MLP neurons of a small language model. Each row is named by its layer, matrix (up: input weights; down: output weights) and neuron, and shows model dimensions 32-287. Each number is 128 + 32 x the weight over its row's rms, rounded and kept within 0 to 255. Numbers have three digits each.
After each neuron's rows, "fires on" lists the tokens most often at its 100 highest values on Wikipedia text that the model never trained on. A number after a token or word is its count.

L4.up320:100101141130130123140165136135176135126136160157079179168145123202059160130105111136130200083199080159089175126132119106197154093102102144193126175068183115154095083156112150134092116093088170075148116151129142145148138100145111098085116082151151093162127099125223115139084123023106159096125212113082157111091145104112177104125093105106159148137140131121125152115044161153201124157130161145144062145131165124127132102136098060115082102132122116104159172088152205157148158140115092134158082142062100106121138185124147141124086163111186085109124158135142128121084107156136084125122081140126121144095100135098101123115082118110091099138147140119168111116190139138139087140089143085110087130115131093162072097119149149150080126185164105113144123165142138137119102061137139
L4.down320:139098117166148117198093124112142135130150108204145060140101119153122178127122121090126172136142100115135135129129146113136122102088157144129221100104109097098120105163148117177109116125159116131132122110137172152154145117134132144131104147154142112124122139102135107138051091107098131107148121143111141069083132155124121134085150153133128158158084162152094117115132170084136139141106121068129096141107116121091191148108099092068159099100100061142122087143088149181148129124157159133119137138178127112157170093136122176117124144180151168121130143123081089102118153169125111126104206137096088158140114055134079117155000074135137124080155127146149088149121107084103174175127095083119126172135081129159129167171103255117145159150123100145147189096151133124155162176177175
fires on: "-" 50, "." 22, "'" 14, " '" 11

L5.up263:099118055079103115222096180113209099148130153177102148093122106142138083145103115126148160087071153198065152096076104170046128123115103094110134119149118082149129130134079169085128135106135172086109128120113089111144133145155103144103164117057095107132076052138117126135196119086144108096131105117103118105102165085145127107093125035116150145102124091095153138126140172146119135083140152051100134112145125149139148085171157124083167112128146099083140197068149137186101186160143089090122087105096189147124100123124127133165082129095145142093143155201174117156091130136144124140146151144132096113141137159147150135175115121150103158155100094178129176131226099127104134089143113112099112145151120148112121139182173138130115184077156114119161120147119088112168088110157111
L5.down263:100172117166090135157152135110175131119154137143139146113143101105128161131086118126132139174122109110107041148162152136116127059162123230090165089140150062073038069165105122094190081160117090126156188101178215120210123128150161162144152136097123142130096126108066183127120099100106145108148108099118087132145154154147140098169104158132107172133100121176097162168094113119142137155098048065102058157157167131174100160140130134149191123110129117192143108123137138111106140141097144137129113121105142114139162095116161094076133098076175172138100090140138119109142132123114170171105139202206138088089090065121168120147080085121079104143113084055159139134145097085120137137096121056110151167097112164141150113129098187126119152060110119122143088123146152133126141085077126
fires on: " of" 23, "-" 11, " and" 10, " " 9, "Rock" 6, " |" 6

L5.up602:141095137100156138188105124177116155120182112143078136059138093119131070154104107144137133171169078147130131113080079125104108145089168153132096081084108127101101073202167127076118138150149167051121127163127113135196109120163165110116194163152099140115167104210155135114060146158074107073056113123115099114117126106107103085124200136145098106110124145116124135085164130167067119156121099140086086182187106146154078045135135121179147145150139108121118121142108192131107150123118135162108094118181174097135158201152067138108110183133107118145171111154103141154142079165180077134128102105079137093075112113059149134134118139144123094090183084146134085197132101144101152111152152175159122168121140207142181098109084127117107159136064135114160112148150123153109118143170141
L5.down602:154108180140122137164204156190099172140144100045101149117059124100066124158156120136159105111113144139134098110092098153166058157102193133076127084120111097119162146112064162131174160146158093101142173175097114137099136145154123154119061126124137104156107131142119103114156169163237109121144107130141078102171082060118104144117150131151149058092110194081116147113192123116105094086103115136099112138156110155122149130143109088155141195163122118101134156183191092092080188127149120156129132121180074098081137125110109152137139105167150143123157090111156110082085126145118158066082134162102094152137154106105133107134089104185160105093153133144082176118185156128161147074186084130117147088159112123129096141120100128146194176110143126139055121126157116095115207107129161
fires on: " |" 48, ";" 39, "'" 6, "′" 4

L4.up444:139135059136205126119185190192166171075093164130079147166164089088100113092157097167078179107137071181151139111106156167098141098101179161207152141147197130155125107139141151117160110079081196115148090159095141127145113109141116096099109087128096109134152146104147086153156214069118121129120169144087153173124101110083110127114129142127112129185162120153155149109061090112095106159138128116158133152196110090112127103158147082146140083154074102131187082145143186099141167144164135155152096101136130142099138131095118134148060112142134078152109187140109135141101096201117072074082123154135108143150146144092123137081125096120154149188109093136114158079118165161128119118073110078163081166180074139109104136079170128143180073111128114107123136144168140141159107147134122
L4.down444:077117136170119038089106083163126156137107114171154161075155122117123097149154152124105152110088148135118104126099105147156100162149112137126131123096172162159122173144104069158151139166125105134103126176076145082149089122114149121078095174086108129096103141130108081129144115147150165123125135112141152045146084127147139130115155136174177131149161166148101132132116084143117086113174154119129142148094109124159130145124124140091143113085163123157111144159104164104155184089155151134157124156088148099152158155061134147106172159169151149126138117093186140096089168165183134152064099097147092133116141197090100146074083074138100184134174097148160125152109108161128167160089136094174127198139135149155048096097153128135128070134138113151167115216100080088174129164243114
fires on: "." 35, "-" 17, " |" 10

L11.up492:160145112120171166159123124118112105136153162129110192152155111186118088152147159109157172105160088151197142122162140136139148141133147124100156189117102142160134158084107172062135105133169156121097165134110194157160155090073149110114148124100089080104115115136099101168122167141162124154139124117108205154108101082150134108102119088156138146141112111109116187058094101135090088162127140150103146125148097109152149138092157080102101160173090109144138121163188149166118128121155166123130118099138149073135142104090078133131116120132149113171105157106178142129136108178064083146066028095116103142159113180145184150133125134199133107089105103172062158110085112121169111165057050180115171150108152145144042098109189108130194073182160081091102141163115139119120090118124141
L11.down492:073177148110163119145127120113126121094109105075091255124129094143127116094143120090117142115106117124127135139127146110161151083129187106132139115148143120161174217140116133087141138138117153145129156154131162106128085132131142112136115112090119129116099131139118111099132146091116105150160146140148164113063205099117077136119115140141179132137115133114127091145118003147123125153141102147082106141194098164161152117144138119106133211170159132132108152145124067149125146069128178144127159115129112143124135113101159165151133092172123148165129098106126139154075171148156146112152129122115101149129173168146121180115052122085135132114139089121091153163110135106137127081106109115160141153176133152144098024077155103134118114072125099163146000125191150151100088119199138
fires on: " |" 30, " Best" 12, "-" 9, ";" 9, " a" 4, " Outstanding" 4

L5.up258:178113157144129176143114080132104077142223152141050154158184117087137056134182095128131209166114098116112156074087105093108080152150161138138154075083082100185065099090142118047136161129170123090128141134114116188227120074102141124039137129163094094102116106096166159087101131147143096085075149127171129140108171121134124046102140091095144145108104165130137081119176171199159135174122125077131140143128126080124097096147090140192085071089122101080075169137172131145116163129158103155135081143147163101140178150121142150090105129156165129131136132137096157185191066154132085117141140138109165089160134154175138146129136109110093129120150140119165127194148143134086154117157108096132179129138162159147159112117135113119092108143151075100166138071126125160131116114139112
L5.down258:158083197117128073129159184180142146165091114135143150136095115115056075183124160121124150091146108122156103118167129118176081197098136102111109131130138135156092176077079144156134127128151135088151099163132082142115115134101105110147103123169098055102140161138113134175165135108209123151131129124129110098192068067142142169130128128089167137103165170078139114119144092083151087136147121152126117139148139153129128137151097110167142160197123079122142141195150095114128123159147128146073152167160070088082064197105131108101117134190109138125178089157156136147138159140105181088095110097080091129200105165107126151103136055177119086106128112099062132068158102134153131061161105169073143100183167149111138155112139125169168133085159127095096144149100101099133184072188118
fires on: "," 28, ";" 24, " |" 21, " 0" 19

L4.up1023:114197115117145119174077175132177176112099148157061115147118075139126133121099111100131138144179146125127166119098106148072130129126159078150136138136183095140100106125127175095141126107127119081114122139132099070102178143125054138057120124067137104148130062106165105067159072124097162122093115112145149113109157109123139124169107127125129144130122130157112137110141140069150156121103129084141089126121139155110159154199140118075102066134126141110053217115121136101119168161176135118121140178086176102073120064175106092144114082159113130122071145122175127110089131165111133122099098160083114169155222120150172090170137191119125093099155155141130207154215136087167113097120083128171144150141110116144121103170176116182145215118107144145079088102172121129100104108133111
L4.down1023:142084124172121121077181153078130095089142184255143148175128061068129095139138175141160168120141132091170103172105128108141150120138147187133107113128131103130117130164148081126106167125120102114174117167127147123134092106118145100127127139103125210148088096120076118201110150120160057159135154086186133122178106184125124137096130209150128144141093139082112137112061114192122106124145104163166117167141014136129096143147147096140156105129107088146127146081179155148114165117107098113113155083110109134148176117110164127163078105073235145135147132127083111114089098111070089105088154106140128149091084142071134193109075131108068137118175104118163077101144158099103101149184161155121164133145124141108164094107098132085151105117119155091131159137123142144160139164091104
fires on: " of" 21, "–" 17, " in" 15, " –" 8, " " 6, "/" 5

L4.up124:178152129094201113120152137127161133074170131143084168168166065145138149128160155138117143129130079107152134171096098116139146112075146119137141171156233144132118141111181141088118144050077128108065123173132171174172143112139192144129091111155127126134210094134126158081123107079092131091068147128097173126067140110141173075122155146166102075115125132166099139077090158157152132185131190122165075098159084124100138042136141153148094106139171131114174107124113222122124140114199067106142075130120149089140076072094106120143145142107091089079076125153136188126126101131156109164137108129111140121183137194085165170127119146097095115138159092132126134170139157156143126137106150174125130119167123126153168145106066137096127096138118148089134087165123149118138124113165128
L4.down124:153094163130169205173174111167177171132141122118075179192158107141170149141135123154111151140123132113167064145109130160223126163151153137082157156072132096102124116071058129111102205099131101098132130170111170199164105133105098131080159129117122084095140137081101104098104185172115122143123111151141125121137140145092129120130152179129187105142127150095096134117130118131175140125108161120103141089154061110085157126114177130147181151123120129119139098149107116167111170089184135140136102147111116092099084126100190127130138128109160119118131126104132126055141141120132114156125173122094091154108094185094108166109046180119107141123153166126151115107168176161118127098098146138153180114135198093165063160128106184126169091143094148160058080138128075102130144113187160
fires on: "." 72, " 3." 9, ":" 7, "):" 5

L2.up598:164126155086095175152123144149110110025117160137162126131129102142188163133126082134141146142117129116122067124056082106089144173074155132146091146123106108173112065080135130135142095113119194071118121110038099113158107169121086095105138181125082133130110108178149168134148093104061110105078176164104172169100134170122134118116151067152109103127113146159077079072141145148152102146114103133115062145164136155154067094121148138139141125094193120096130133145149155119077114152102190155129115148158092147157060151110119127078115191136099145112135191171106133137177124132124136142146109075089131115173185132140140097156178144168125116131113128101090075186197188156123116096144146100162071164118158140171169109195082137135114156086082113150137091101159095094122145111145134
L2.down598:121116193132095130152202211192169138142130053095058090123073144137103147174151107134147096098164140161116158145121145108180114087210150132125110147069125136121163142173089133092147111169136111136089184153107089100090085130136174104059065140131131098133101113165132150165059161108170078122135156142140066151119122148078115109112138123147155072092148162123073126121168114114070131140077076136166131080152171104092107095158194062131154176085057073138136093168187090061126116156161085135091130091125096125072090156138056133143160117153122105119179133132114105087132115152128155089070132116082134104101082121079106148178109136191107127084140097150120169154115130152129114147128197144162144126145091137144099154193113147200168135103077162151131142096129089136094123196119141
fires on: ";" 61, " |" 36

L4.up39:091123098126151150178079143098107144107128210134095114151102093110157122154154106141119106130128125119141159053085188158050150139119103062118089097143177092132133139069132133088157106161145180076112114107114102142142111150140108101096134139119085169135132075118159143086173106095124100108093143137129118164146176153120112116124125105106138152167169093192098148065167082120133109110160153158150114138193197157139101157180135111120139124151135134084142152108039132129074120134124079139121110142140128140172055141145169110134113058149162155149129158213118163169150153130110086098147112187152089100115240144089180117136131161111133066134123061136115170193113144116137133106104122087170137144127113123142108050192145139117181142104092103151120132112140104092129134106121133
L4.down39:144107106092100144105147137124124067160091145087123158126099134064155123142122171135108079102105121134133112178113104129140115161197113154133118107076154086143122114116101128139084162143113102148123131148128123184153167175145035156085106168114061175148093121112101105165150119125228103099183141096196116099162140150143113075126164180160113135127108147079171098116133184102123174136162137142125160170079090126139131145186141146157135090161109093145089128161131175130144163134119122132150115075177098088126177184121121113135111154133204099156157118094089128076132123081096095114111115108140177182092105155131087131087057120144087158114114160120173111101123103127110144098048089099168176136132131148115109171098125247106091110090165116084113141141149171106159146181144158
fires on: " " 18, " —" 17, " to" 14, " in" 11, " |" 9, "\n" 9

L4.up340:142099066112125107160098132134163159102114082135102175075145055135132118172130139146140161119140077100171101101089138078106148156107171098167101122176199079166158146176145116083133091097141144134146072184118153144167102131153213124105129106139116141105153128134157060139074133134087133097076129151099183175089132093153147065127177143105121129120179145155101174158102075162147186160148141121155084084183141126090155119177140112137112111150139093122140089107132142081150119116165080128138104120122163147083128132120116111077103104108040116025106098095162160096142068184123116096105140094173210147167164114085093121161129074136082088132159084222117102110144098203141091132067107180159154122101123151148067129142140140104186091110168074125111126171113113135142101136172093
L4.down340:089156168143133104164082116172167132050103135033116223078107104106102101108110159169095167187174156107150078110101042127182123149118164097131160134112086129125089132099066168124121128124117073081141146121147109106152143211179118134137120151086117166092138170112113084111053157146170116175105122172117120106061112106157083151094114157146172047082144112106169123135131057171115139156127133107120178129174094150095105144143126112120143123131151065129108124149159104143154152095147128123101094126120130148164122127112136100132165108123130075159130129144097171128112143123168075109097118097173108162176055143114105180154041147134160184093183102134158188150123145156172127128159144137152089166130148141139102148089155138116141120077162130138094050172085157089096171146137069
fires on: "." 86, "-" 6

L4.up727:182140125158103124177132121102124165055200194131135124087182108133163117185056121104092091158162070139171089084109147091118146125138077145118102141066109162101076089135163097146112095125141139135107146133115150136162137121125178127139142163128113124160189128131129094224100154121109113104132146112129116136110120169145142095143167117074088105141095177111098172139121173155115158118160146141132141099199087100143109114146120208126181156106143112094109150112101159137075097171086138152112126126127116133127163133137092125169105095146093151173144108188134130152175122111107052115164104168101159070096153137051176143208109144116121118118214107134126088137137150129066132118127109098139180121095098201160144075143066120101145138131111067161113144123126100095166130141144155
L4.down727:113124171114097160140129095165124212157133109000063134115103117145137146125119121180152046107077148149141116160127180156138080091144101126074144135079141101110174138135163152095192165138095125107140108167144193146102155073154139108190106093143168060144104126135168150119158148148132159176145153119138134177200162124114112091159109157185135147095143113108134113125180125107097100134104113112101103115154127116141136111161111059143072194131120114156160108165180121104118172068127071128144105072120107111104127173125144047128113146121109101124143155133112114119131142117105102119094125070107138161127093124145092119101134098099098113143118131141102166134127111081156119248090171155181121135155154095160153146092102159142152142123146183112086178129152136110082150093108098
fires on: "===" 15, " end" 13, " |" 12, " ===" 9, ";" 9, " front" 5